{
  "d_mlp": 384,
  "activation": "swiglu",
  "norm": "rmsnorm",
  "rope_fraction": 1.0,
  "init_std_o": 0.0,
  "final_lr_fraction": 0.0
}
MLP neurons of a small language model. Each row is named by its layer, matrix (gate and up: input weights) and neuron, and shows model dimensions 0-191. Each number is 128 + 24 x the weight over its row's rms, rounded and kept within 0 to 255. Numbers have three digits each. A neuron's up and down rows have the sign that makes its largest values positive.
Before each neuron's rows, "fires on" lists the tokens most often at its 100 highest values on Wikipedia text that the model never trained on. A number after a token or word is its count.

fires on: "n" 17, "l" 11, "ath" 10, "es" 9, "he" 8
L2.gate201:113172100153118136127100110117146135113136121142111109133141130147124195130130128098124155104116126146156139108092143141121131113166169146123178103132138166143189125119142107106129111150121148162099111113102100136120131117147138152156102130165092124122147096142140133140127147103177101087106064118117164083099162130112129132098117104126088143044107118123094137146145076127110064139137127131111135141112136168122144122179081141119094106157120128111122124099147123149139145109140182114133155142115102139114115180115098098135126109147175144122140124128155108118135119086110114132
L2.up201:121119129111110102122177118101152128090127112125117140132172145081159123120106149108092158106109082113137150065112139097131168123105108137193140108130123147081127111117098152102120146175135090170127100097121119124138149109105108090154134132153159088147101143078112126153118133103093124099139134145107114098112178118126118124092117121147147118103119125182177175162169105123130137144088140132167121098113118139118106115113129146140108178121184116122148134131110128110104116111131142119100107136140103108097120145139106135131111142142169132143127114108142138184098108082089116132

fires on: " " 17, ":" 12, " 6" 6, "/" 6, "ett" 6, "p" 4
L2.gate249:134148137149154106150143138151180128137127105158087166133126143124144128109175127126150104117152121100125169102076115135135102113094182158137173162130161125127121088130135115106116144135097114119187145087104109122130118105122114131123132156120121129077156172122128152122163113096127123122141113149131108145137133174119116167133133126126123124082152144137113129102147112088156096112084109155123128148190138140143150181117093096122120165165122141127109100119146118159147109116141101105091138149074087122071122139165123096132146129147120121119093096074102147118114136153122105167
L2.up249:130165107146138187137130121157130140141096138173108094125155170105122137109149152138094117127134081134096170103062104134122133117115118131145108166130185126129120131116115102093111123164120158107138112117125111156127114136160104130131104143127134111096163177168150164118139143100118121091111115151131102117162106162137138164135117087168188127121111154147086137113143116078150132148109145138105098147163156154148149123151115104161131155149115128141128136083126135185120106124147164123121163107139118138096109116151125141106119133168116120150095085080155131119121092169091132140

fires on: " " 19, "ph" 17, " In" 9, " Ph" 7, "c" 7, "m" 5
L6.gate249:129093091144109130117174092128113145170106114077161139110089153156150112120160123103128106113132113121142119097194166137168114114090123162103085166083108116130104110066112163122125125121116115131128135138174107159161154137105110148095140173126088127074120089133149155153122142125135127106147092125112088144138132160135152153112144120125143094149105114110079109098129136103131133099136138109120122145120134109108112086139122099083148152161128129146149145142132150147094101128119108132150127089119097173166101122149084134106105101145125129126191143097123148124116142109114150122
L6.up249:085112136146095137111161139137150165087140119135131112129121146150134096134134111113102126129101146050159121135117139126082131094145137106069117060075102136091112129153115147142083140117145144176108126121166118124147121155095132139171112108123099142113124140156154140114136112112132130150172103083112113142124132108169081123130111120140116079146115104099103107128137132127111140149113117151174158133144094135146091152123151087116143133143102138180130178152092113131142117118128111150101115119162162141161135078129110158126151126142149164182142132116168151137137122095139153133

fires on: "on" 19, "ar" 16, "as" 9, "an" 7, "el" 6, "one" 5
L3.gate364:112140125131144144078101138113129093094081160131146079107118150151137109164149118104107169121095128157135121119151118154119124171070094124169117119105145117135110143077111104152137134094137175099153151137122123140106113128140111143137080130143127122157157133138130127146142133089153130069103129156101128090113145107126116114133145144126141120064149137106077135127157129137123168148148078110107111152119140108080139095133115149115143090161142132141135129102086120134121108158131170148135140123098119116106145129162162128138120142137181099155097151098091107107135101126107200138
L3.up364:143145140115158103134168114129160137104117110146108159130104114099113107131067063115075159141151124143114092181113084102126112162133156139155152101147147124104115135103151098124087135137135132127170151169111121131109098126152090117120120111110123123151139111124144146134123125162119179062122117143133131125127145083127163133135148150140111174073143136113145122154176117124088130145121152147132091125134112148160140142157144109141156166100112108134157137129115136110157135128125147154178147153151090133143117127119140168117109151103046116107132120139108144146162146148179143132

fires on: "b" 37, "y" 10, "w" 9, "al" 7, "orn" 5, "ib" 4
L5.gate52:170116121158164108112130087144165107105089134123137139131156090111103180108125153160107126088090144128108162143115140113132097108175147113135123098136134116162126162101147139116154129112130145127174145119132130099089125134173100134106116127158112133160170112156162181146160147116138135145117076138124089119143136137158169163149120122124090134099184117146105157131175158100111170136092153127126139139117118105090100121119121122100111142103126121118127102116088084153141128134168163124140162128127127100180149135108104117107162149138177109139107116123185120161128145141135109148
L5.up52:129165140170087122149154128125152117133096111145141174108141161124121155124136104126109150095120163088143137144109143120116154140070080114050149136131123118131139106094135169118155110166142160164129149126156116091146122109144098140096132124137105178114154111101160130124123139105139138116139136079136189107134123130164140157102123154101115136116163149143129145130152162092075177154148115165179117146140110173117152139140098121102132124148147136110090108120119109150104118145135134131128144132163144175169115114128083125116137116148135137141124104131147169140066113090129146138

fires on: "p" 15, "ing" 13, "'" 9, " station" 8, "/" 5
L5.gate297:096153134128125139117114119161116124177089149148134136181157129120076109177156119169150115157140102081129103143118134122141141137164158143107149170166107090177091103127103137154125087114123131137118151079116184118116115135158178139094111172085108130136128109144092133128144112155157146118125102124097155136126118139133105117104181120152150140124172171136165116143147166088166166121117168106134149119137139121158145113105112092113120121137108122114151143112145114138113133102118120148124128111188119110157119118144154139138108158130142142107100112142096136126117093109100110069
L5.up297:172157146120141110114127128098099135136153124136111135150118130134138140150115106142127105153142104171178087167143113125120154135151160095117119144154136143151111175144107120126139078181127157105100142098111099174141126092161152083080171116136149109136111123145188118129111141130137098089100123132127111185142102137129152105105079120093161123157103133146121132152119111114130110132165149141094130118077148090127167146188155143154127137155129128124139136126146104132135158137116151151142158111121120160163144127105107194140115115105121161184102136173136122125096127126140148145

fires on: " cap" 15, "av" 15, " sec" 10, " mass" 10, " leg" 7
L3.gate14:122144138166124077115149176133101133123120135149132092131136132116137115119108130141132087121102123102097108110155146114134081137119111152098153134144156103114086115130137145125145128085146168162121152144134133104164154122122145128128118144104185129110059148094153149094112093115180149138118128108129134100146152137114120096112134141147160138092083105139137144121156157155207164152076155158116081126117130131113105132092124113111100134135119087091119064102139114148132091103164109142174115140144148122171124113144171122148138101146116170098130114119101127116134133110158139134
L3.up14:129152126123170103101114152120139126137146158112127112102133159133135098123154124182129113120117138109122092068147155109132103141112106179108153130155181131140111163144129095116152131111134140161124125150122149104154136155119119095119139116105148147126069130103165112107117105102176148169146152120133116140161187125125112146120153168152101128125116045150129131137147150158188098129116149124120105103160107147123152133111108124114103097119156112117165072128125121156134103070096116134136127145126132128181119130101143118115111098128139113160106129111095178088150137110170122155

fires on: "act" 12, "ith" 12, "ch" 8, "ect" 7, "y" 7, "p" 6
L3.gate372:097115160125139132105140165120115160141100110094172113159137128120138142119079166149104100170113139138060120094154162159123153193144094104153086119116143140094134111097124109114121128103133150103125096144147131078140142102113100109162164141104137125099145123115149107175141083113102164144118149174135116135168097115108144101140115153153139164157137106162147135111149129142144184142077109114109132113147122160112170139126100140146142121152173119147089174117103106134146111109124140156136128101165127100145135095116136146151096147110129155126154090133112112099122113145143151128
L3.up372:085120087136120133097131139141173110140127142120167152166122168106129150109120143138141173150110100142123157078127153119123106121178117102140134131131113110090098135115126157114092164155090103131098103133119124137163105138147130152148119103115135144152129130129107150140164117145109185157118116178125109113171141131118147141155117082148137180146099130171160127131165136157122111106074097083155108146124105159114113098090179134138116124144151130123141107150171162156147105097136107153139110130122119094115126116142129123096159179124187139095127130122120109085160149163109131103

fires on: " n" 54, "ond" 14, "ath" 12, "n" 5, "ne" 4
L4.gate71:176178182084117100142145167140106083109170109138115130147129157124180108156100110111146129148123135117139087155090131127152139129155180085106124104113136108140153101139128104132123133142129148142090133113114145170139182116099109097115111122120094127113130107131135125113136126168131109153125099099123097106131154126128092159100166119098161106108120156121141151126116107141120085116095105169161128115159116164123126141130142151130146173107078082119121136104147154120149106161162152134092158117119131113104122133121121153133069101154124123165163101123107125145167117074112106153
L4.up71:075116176123146094183152105094091121109116161114146097159128159135176127126121097144116148097114150135106132137162118136059147155142098136150112151099149134120168157102106147150109110170159105154135108108127092134123116089114124150115162169141108102164105141119101108166063123163122125142119109111148118099133130117137106135097090135109134098121132164162109117111091148121130136123105102126144134084106125128120137118114163105125134162133143095091159119123157102129126129137133182146116149113091144142106153136075128178113112101143142102122143101123119085083136104168135125130

fires on: " of" 25, ")" 15, ";" 7, "\n" 6, "end" 4, " /" 4
L5.gate42:119163087158180148137151070147122174130115143081141134150115158137129149125096120163108132090108081125149131122161140144186123100164152151103167121110170103113152108110113118117121114118113142143142169128096102150148124157148148121136121136141095105165134120129125170112116142091152129108150178108126121177137152153109132130154161141081160150115142097125114128117139168116111094152094142179168137158166150151132141107107116100096124111124138106128103092090141134124136151151139147120188149114149151119118105169092175096134142093132113134126099114104127141108126162108120135130
L5.up42:152163140094153168080165080131133121097112099128143127176110137132143141118135157118100162147104109176147178103142118160131117106087095153069142141113096104149157111135154111132115140125118098133162134142137166108110151119108171168106138122130125108100138120171133143146131126142132152088150108123161166175142136111109123094116095130115139132137170144154133180169104117127114104200142126111135099172118126127114102151133114157115175142142137120131131111138105129129115126104132190141112152106173115134169134122104132123113161120164149127122108146092124140121083075145121128136

fires on: "an" 26, "ol" 8, "un" 8, "il" 8, "ar" 6, "ir" 6
L2.gate39:113182121117143156107127121115076132074109165143121169109125127118121157148096115123119101101115118155116144160152142155140132126118117118166137155111135117075179141136113156137154131114156096127146122113123108104054124137147097133190142158170106094168132092119108115123104162071105116105093103132150126078110153131134129115146125161134128140078129147158125144117104087117131157115113104146141112073136142120129159149132154144107151108182120123155160111108101099189106145142109150141160135137138114142107151169151116153128110136153145110144147128118167130108105132134108095122
L2.up39:181100149151117148083162111112130125119111146179060085146142110122130135146076121103173175124160110108137130165166128118173147106126140149121130137177115135150139105115116141103125158112123113144155136111161119165130143139109113132148154161082145110134142113133120104112126135132085114163155128090100171127109157116105126154112137118162141100073093140127131125138164119133127108159160128135147145094129100156130108143121140118148120105148135105097115117135141107114086157105130153054142114186125138125157117147136134097154129148129142176130118148133160174112104166107103141160

fires on: "al" 19, "w" 13, " e" 11, "he" 10, " African" 9, "ely" 5
L4.gate353:100126101101124109132138128141153112188083138069111115130137115133148089108139140170135122105071124101108100119162134109117155094123123111108152144158169127165102173098130125063176132136122118119130142096134080120175119150124109127125119131120115135094176127121138127130098125102152121149112173138127144190120157130098122108141107082126130126113144120110116188125171100153092141142133114110153175143141101102116136145128101141106117127160107093124115113089125115103115100104098121103121128151129124094155141128163119169099133114117162091132128151173137177155129125145139093113
L4.up353:116093117114154135096117149076126141149092143092158136126122175117129091118145149105147134133069145116091142112146087135085153150143108121116170107112142102127101164108131144121134118168107131118164153135141106133122144169123130141086083141141079125083103091093133109115114103131113103110137159117149174146091083123141104098122182128131146101143138096132110096097168125100141126140130131125150148149097161108164139148110120113076122103125119140145121141081157125144108154144124132134120134073113150139100118122092129131080120169148162105173087145129161127128143137117101163109

fires on: "n" 14, "c" 13, "it" 12, "i" 11, "es" 9
L3.gate378:108149153136135080076162105153151148164112108129146125159135110163113145141161125155116127113137113146114147098122095149128138084105101119148152164130158111108158113173138133141171142115134123155138185125131116103124104101123133076107068144126130122162133131112127104120085160140155110105129161137101147127095182124130134147120165102108116112082096105090132112157158140151093161143118108131116145159159142099149146155143123111134145139114080118121129107083129092171134124144094132105118139121170159115129116127172132100160124126149103116118163126088126142150091072087138168148
L3.up378:111088175139155189088118092135143110154096096102138134137146114090130152096068112129135161076125123174141115131147157131163163119112084142146136129114134129144126127144137101095147126105134130139155136107124146111116109144137099110126147146125136115158144153131166142130145114158136102120087123144130104097124083107103141125132151122103128122075128144140104144165145114136123087117116133142157118114117085178100128142129126146093054127110144132141127150114145142144130174123162151091078150109131158124117146155122112110146146141183108152194102130125147114159165098108091106094

fires on: " the" 20, "The" 15, "ass" 9, " back" 7, "ack" 7
L4.gate60:073165131146109153152089127140143131113123109118105080156149101154111094131120104096101144118157131132136143106123150156098140123087122106149137109116125103146158160127128106175114132122163139179173125125090133122125152169158117137091132121076173110148127155121120113175131117119106122107112106097121090161157109101098119088074201103129127116130126107116110154128118122154128107133147095140177181149169159098111145152078142099133140152146119169143103121143119120127139123118127126142146173111132128133120118069123146137140130153150098111106111163120153116106135117090157134163
L4.up60:100126096169115138140134101141144131126108143133181091114143126083163100118151137133136070155145091128129153113137138134132093167082111151137145072126140175146142125123181146104099150092127121108124106132115078131173129167121150144135106123099161122155103097133125158148101127131090133140127101135132115116181156099160118134123102125152151120137156178139152105123120130174116136126145125097114144161101126159104146134148136083143118124091146095159133117131134131084126080160146135142101116118122143152105139128137105095105097110111101113058112106132119078113160112174152103133

fires on: " " 96
L3.gate45:104126183140185114138158120158120138159138129079113104118121104161162118110181159142138154142121096123100105123144132074133102107146139122140116128126149150125106141100112146131116134160099128145149148110098119139115170092091143104115169133089123089122149161145121129108130128129146113096167106121112135133103106123118126121115166103158117131129171106128088131079149081151129088114114180158139117103130099153154153101101142123106147145131126064156145116150096135131149139123089147124127121114082106181087124155160143115123071150130110140109117143076133155111094101098141148135
L3.up45:101153178119130116150149138170128138082092151118151140141136098103104137137108195149151085105140141147106123138156105138134146091157108135123073091122124113114136114106135139100127154167143107156094129135138116092113141159107120084146149110101128120091143154126123134084134128125111113085152135140146167127162135178166145085174129123162150150141154122115099115111113085108126157121118199152091095134144133123142108109135133106098114129141104128112139178112118113192133124129091129150128122123123115204089149114145140138093159125150129098132127110100144115115121110107141152110